Part of a small language model's weights: MLP 576 SwiGLU.
MLP neurons of a small language model. Each row is named by its layer, matrix (gate and up: input weights; down: output weights) and neuron, and shows model dimensions 160-223. Each number is 128 + 32 x the weight over its row's rms, rounded and kept within 0 to 255. A neuron's up and down rows have the sign that makes its largest values positive.
After each neuron's rows, "fires after" lists the tokens most often just before its 100 highest values on Wikipedia text that the model never trained on.

L2.gate258 [171 181 137 150 194 111  67 132 183 153 164 174 115 127 136 144 148 132 197 105  81  82 117 141  98 152 142  97 144 154  62  76 119  96 141 118 101 107 142 144 129 133 115 144 136 140 138 178 112  50  93 150 118 134 127  61  90 128 100 138 106 171 151 149]
L2.up258 [151  73 130 195 238 134 107 102 115 145 177 153 104 114 168 102 151 100 122 232 165 113 164 101  71 161 135 183 201  61 169  82 122 165 133 131 142 134  69 158 108 142  97  94 102 110 133  81 142  91  81 114  57  99 164 128 103 130 175 112  61 164 129 175]
L2.down258 [108 122  94 143  88 172 153  68 136 166 154 135  70 120 156 158 118  97 103 131  82 124 174 209 167 139 132  99 120 139 149 152 131 111 167 202 132 133 117 164 148 138  82 181 137 126 136 132 109 131 132 127 133  83 160 157 112  76 145 102 117 147 127 147]
fires after: "\n", "\n\n", "|", " (", " \"", " e"

L8.gate562 [158 113  91 114 185 183 115 140  84 130 148 160 100 102 130  63 124 147 142 136 108  97 140 118  80 127  98 153 143 214 128  98 148 150 159 107 177 162 153 117 109 191 128 108 132 142  47 114  73  82 160 117 118 136 114 107 118 139  89 123 115 211 139 165]
L8.up562 [126 125 120  92  92 104 118 126 158 167 120 124  85 107 103 142 131  73 149 106 158 175 141 125 138 103 150 191 148 114 126 119 154 150  74 130  88 115 137 113 150 117  92 200 140 126 148  93 155  77 124 113 139 155 208 100 119 108 148 102 131 129 156 186]
L8.down562 [153  80 131 159 154 107 136 132 119 196 119 152 106 145 154 164 105  90 157 195 157  90 100 111 179 119 111 137 118 147 137 110  98 121  63 161  23 164 117 113 102 139 140 130 113 110 106 168 162 114 137 139 140 205 144  72 108 147  94 136 168  73 148 178]
fires after: "="

L9.gate420 [151  68  88  96 154  91 120 167 188 151 191  75 131 106  78 137  72 138  91 100 160  97 145 178 188 107  59 184 102 122 150 173 122 119 111 129 101  65 100 169 153  97 158 186 155 153  88 108 144 154  82 131 154 109 132 148 103  81 160 163 122 158 166 143]
L9.up420 [142  85  83 117 158 113 151 103 104 114 102 172 176 160  81 108  78 120 218 140 110 140 126 129 191 152  68  96 156 130  83  28  87 103 126 118 140  97 113 107  82 165 111 142  99  95 160 125 153 160 126 125  90 161 101 144  88  93 110 114 125 102 157 119]
L9.down420 [ 99  76 128 136 174 166 160 149 169 134 168 141 118 142 117 142 164 133 153  40 100  61 154 128  53 139 110 117 101 130 156 123 124 162 157 118 147 204 137 109 128 110 101 110 127  95 109 127 128 125 104  90  80  97 118  76 150  82 101 147  91 158 125 173]
fires after: " the", " a", " an", "The", " The"

L2.gate324 [146 147 102 116 172 109 132 160 181 157 180 215 147  90 124  93 121  96 114  92 137 137 122 108 121 163  93 122 150 163 139 113  94  88 179 138 152 157 169 162 112 125 106 109 149 157 118 154 103 101 142 103 130 111 121  90 111  96 147 156  98 164 147 121]
L2.up324 [158 115 132 160 125 154 122 119 110 164 122 130 142  80 130 154 118 147  54 107 172 140 101 156 137 131  51 111 125 133 108 141 111 155 124 148 180 156 114 192 120 108 127  94  92 109 156 124 104 165 118 196 113 142 119 116 151  94 173 127 144 160 161  96]
L2.down324 [141 162  73 137 134 104 114  94 133 103 100  98 184 127 127 152 173 157  82 163 146 140 102 146 166 104 156  94 121 132 110 153 138 151  94 173 153 127 111 143 118  86 127 148 132  89 110 168 116  86  85 161 129 113 128  98  59  77 144 146 166 122 118  82]
fires after: " the", " (", " \"", " for", " a", " with"

L2.gate3 [149 174 105 106 160 141 159 104 130 188 117 161  96 157  93 152 169 112  86 122  92 127 139 141 111 123 153 134 129 109  57 133 127 143 149  89  95  68 114 130 180 164 148 127  85 101 158 119 128 113  95 150 113 109 166  76 170 168 183 128 114  93 106  63]
L2.up3 [147 151 159 130 135 186 145  97 121 139  47 110 105 135 109 119 114  97 100 127 160 173 127 136 112 110 128 112 144 147  57  86 128  77 146 169 118  91 109 137 120 111 140  91 168 143  86 141 147 114 132 145 177 152 116 102 123 143 152 127  94 189 152  77]
L2.down3 [103 156 136 123 127 126 132 163 126 135 178 106 117 120 107 102 183 120 166 102 139 135  96 105 132  96 143 159 137 107 146 168 134 158 140  53 136 140 156 170 119 116  80 115  45 101 154 134 105 120  88 129 107 121 191 144 203  91 124 178 147 130 100  83]
fires after: "-", " (", " \"", "–"

L2.gate535 [100 142 102 174 141  97 119 120  98 196 126 164 120 145 100 202 107 113 131 127 112  51 112 136 111 158 124 195 171 174 101 179  60  80 174  96 145 150 146 152 167 106  97 125 133 104 181 181  91 111 147  73  96 150 152 111 171 114 147 141  85 145 170  97]
L2.up535 [107 108 139 133  18 120 106 115  82 117 153 157 102 123 177  90 125  80 124 158 176 178 142 142 120 132 125  98 122 157 113 154 163 160 140 128 107  96 108 105 116 181 128 121 113 158 131 105 170 120 149 151 150 151 125  96 101 152  95 142 152  76 142 100]
L2.down535 [179 171 110  99 144  84 144 118 106 136 157 100 180  94 139 105 120 124 125 143 143 104  99 131 102 106 118 159 161 116  75 113 174 162 119  98 153 136 129 182 141 105 111 104 138 148 117 131 112  87 139 158  73 184 143 128  61 135  72 116 147  94 155 107]
fires after: " as", "-", " (", "\n\n", " dis"

L2.gate101 [107 104  94 101 170 111 109 137 123 124 106 126  93 137 227 127 136 125 219 167 166 109  88  92 117 165 121 109 141  90  80 129 201 134 156  89 172 123 167 189 132 107 118 130 166 155 202 180 163 154 133 146  40 127 137 120 111 173  72 172  79 150 127 140]
L2.up101 [113 114  95 164 148  65 116 147 143 162 118 174 156 161 150 137 156 152 108 148 111  94  94  83 134 165 105 131 103 156 130 173 127 134 208 160 211 114 161 160  36 139 109 162 109 148 124 127 172 100 155 110 121 139 137 127 124 108 115 153 135 103 111 105]
L2.down101 [160 132 114  42  87 117 152 148 134 116 105  95 130 110 145 124 131 163 165 172 128 183 120 132 109  63 170  94 188  97 142 145 137 141 155 171 139 121 105  82 143 123 132 121 147 115 152 180 120 159 130 140 107 111 139 117 148 173 122 138  86 142 165 153]
fires after: " (", " \"", "\n", "\n\n"

L2.gate206 [155 132 153 154 102 140  90 122  89 112 107  92 114 115 161 144 146 121 123  87 152 130  98 107 124 123 126 131 119 171  89  90 104  90 171  76 148 145 131 164  88 159 141 129 157 123  97 140 114  82 109 154 138 105  61 116  53 141 134 142 122 143 168 121]
L2.up206 [142 100 190 162 178 116 109 167 113 109 136 104 156 126 141 118 131 162  93 136  72 118 155 107 119 141 114  93 116 126  83  97  82  92  96 122  99 102 133 118 185 115 107 127 171  99 127 117 114 105 101 107 174  58 132 111 111 110 133 144 140 138 163 164]
L2.down206 [110 168 117 120  95 164 110 135  84  90 152 139 108 101  94 160 155  83 160 152 135  68 162 130 133  78 125 110 141 143 144 170 148 151 177 167 188 165 129 144 107 120  74 108 127 173 120 148 180 134 141 155 134 112  77  92 127 192 124  94 125  77 142 113]
fires after: "\n", "\n\n", " =", "|", " a"

L2.gate126 [152 102 148 138 166 149 107  93 153 104 151 131 140 205 131 183 124 155 176 184 150  68 139 110 106 144 173 175 147 184  86 127 126  82 150 116 105 124 123 166 121 114  71 171 162  87 181 169 107  97 136 135 139  80  66 107 105 110 149 156 125 148 123  98]
L2.up126 [157 176 136 134 107 157 129 180 107 117  61 156 153 127 126 145 128  82 108  89  93 131 144 138 167 112 147 125 155 166 126 124  76 139 128 139 115 121 122 114 128 148 105 106  68 136 133 158 159  98  94 161 147  92 179  34 113 126 199 109  80 126 127 126]
L2.down126 [149 122 148 157 196 133 135 135 160 113  94 124 133 113  99 169 106 136 116 114 125  89 184  99 194 116 133 185 137 129 117 157 173 133 141 120 154 134 164 161  82 111 210  82 138 147 129 173  96 117 118 106  99  96  92 119  52  85 121  96  89 120  84 144]
fires after: "-", " (", " \"", ",", "–"

L6.gate57 [137  95 109 116 162 127  89 144 167 140 139 158 139 143 156 136 111 171 167 209 132 145 104  75 164 163 143 145 142 182 110 135  98 115 108  76  94  74 127  86 131 138 191  93  92 149 136 135  67 128 114 159 159 138  94 127 157 139 130 159  94  75 163 151]
L6.up57 [144 131  95 135 144 159 153 180 119 103 123 113 168 135  85 121  69 117 116 135 124 111 104 143 104  71 153 113 142 125 141  31  83  93 152 146  99 144 123 139 149 123 151 133 172 190 105 139 152 100 129 119 157  72 127 128 158  77 142 118 194 106 132  92]
L6.down57 [151 168 151 122 148 108 116 137 157  94 135 118 135 106 109  87  70 110 123 100 140  98 106 191 142 129 115 179 143 113 164 134 129 103  96 171 156 126 180  76 127 102 101 161 111 130 133 107 144 129 134 124 137 104 147 115 161 134  97 118 100 125 113 144]
fires after: " Al", " al", " V", "z"

L2.gate526 [140 115 108 112 102 154 176  94 113 163 125 107 154 127 142 154 141 143 108 141 136 123 154 102 141 105  55 137 130 152 125 120  98 108 142 103  74  78  99 101 103 123 133 156 131  95 135 119 167  94 178 128 104 121 115  97 148 134 160 152  92  80  89 154]
L2.up526 [146 111 145 116 185 169 154 100  98  76 137 148 140 177  95  92 130 146 136  85  99  48 143 159 113 128  96 136 161 120 115 115 189 139  81 147 126  86 134 180 177 181 140 164  95  96 118 102 217 102 149 109  93  95 145 156 218 115 158 156 122 148 183 123]
L2.down526 [151  74 108 134 128 133 135  81 154 116 120 152 182 114 143  95 155 196 175 167 141  90 155 108 150 110 141  82 111 138 189 115  95 145  87 114 143 137  97  92 125 145 141 177 138 122 140 161  99  80 164 111 119 125 112 138 147 118 135 122  82  86  87  96]
fires after: "′", " the", " The"

L6.gate496 [153 107 115  96 100 153 128 222 111 121  86 140 172  98 109 130 122 133 185 188 122 156 123 152 102  98 163 157 150 100  74  97 142 130 154 124 163 192 118 112 178 103 145 113  78 118 165 125  70  72 155 187 126 135 163  68 165 124 195 140 178  59 114 178]
L6.up496 [123 136  91 117 108  94 122 135 132 153  38 139 113 144 188 105 106 150 113 160 138 139  81 184  95 114 165 145 166 119 105  64 157 133 126 133 133 125 161  92 148 131 119 110 122 149 114 130  79 191 132 164 145  92 113 153 134 124 189 130 130 170 167 142]
L6.down496 [ 93 152  86 114 120  76  76 118  98 128 149  96  99 147 120 143 129 141 119 119 125  80 105  69 157 144 138 125  95 164 146 156 144 157 155 159 150 124 116 116 123 124 118 138 173 114 125  85  82 122 121 141 138 139  94 130 133 164  79 128 182 138 139 148]
fires after: " Al", " al", " conce", " i", " ab"

L2.gate154 [ 62 163 118 101 101 130 125 158 140 185 169 117  58  77 103 138 133 122 118 147 105 126 105 115 115 144 129 132 150 158  96 132 116  79 159  69 171 136 112 207 153 108 107 136 104  95  83 122  95 126  84  80 184 177 119 120  79 117 101 169 149 172 128 227]
L2.up154 [ 89 119 106 141 142 149  73  98 159 174 112 115  69 101  94  90 131 159 123 109  77  79  84 178 132 124 113 136 124 121  36 129 169 128 147 128 146  98  75 137 180 145 114 120  62 120 140 127 111 139 161 134  79 123 141 102 107 122 120 160 139 182 140 104]
L2.down154 [126 149 129 105 138 149 155  90 105 105 110  81 124 167 100 159 143  69  99 108 148 135 142 122 151 145  99 128 108 150 145  67 151  90  80 126 104 141 138 137 120 160  96 139 143 194 179 124 133 135 129  74 153 139  76 136  87 156  82 110 130 117 187 109]
fires after: " (", " a", "(", " U", " Ec", " acc"

L2.gate33 [135 140 127 113  99 151 124  92 164 137 135  90 144 125 172 163 119 105 103 155 178 128 176 150 130 148 130  84 121  72 164 163 186 157 129 148 109  50 153 111 125 126 180 182 147 123 109  91 140  94 103 206  68  80 135 154 168 112 136 171  94 110  86 109]
L2.up33 [158 139 113 178 117 121  90 118 119 125 127 166  70 104 107  96 146 119 160 184 158 109 112 111 154 115  67 173 208 123 169 100 123 109 127 142 137 110 168  93 106  83 123 165  85 152 150 120 190 131 117 104 141 166 169 101 162 138 115 164 181 141 129 115]
L2.down33 [105 120 162 116 107 167 126 116 145  88  81 136 174 113 167 141 113 118  70 178 158  79 179 166 164 176  89 103 217 109 176 145 183 129 106 105 115 117 106 148 141  75  97 111  95  81  96 117  91 146 142 158  83  96 116 139 118  89 137 144 141 103  85 116]
fires after: " the", " Kr", " Cr", " W", " |", " h"

L8.gate234 [213 179  68 136 189 139 107  48  92 118 165 117 146  61 161 109  86 126 147 162 135  82 110 160 107 125 147 108  73 114 117 165 119  90 155 113 117 136  88 115 114 157 134 153 112 197 151 151 173 104 109 140 134 103 153 127 148 142 132 166 129 156 174 140]
L8.up234 [174 171 110 175 120 169 135 158 119 129 184 152 162 146 128 129 135  91 148  91 113 181 114 136 126 108 158 137 103 126 107 135 123 104 148  70 178 128 139 128 118 149  97 134 155 138  91 110 141  71 106 107 171 132 146 135 106 159 154  84 149 123 192 151]
L8.down234 [162 156 128 133  61  97  87 142 130 143 104 122 114 115 206 120  93 143 138 111 137 144 145 146 103  95 153  53 142 129 100 123  72 119 143 176 184 120 101 144 116 123 120  76 102 135 127 159 163 161 142 141  85 127 151 106 184 180 102 139 157 138 158 129]
fires after: "=", "  ", "\n"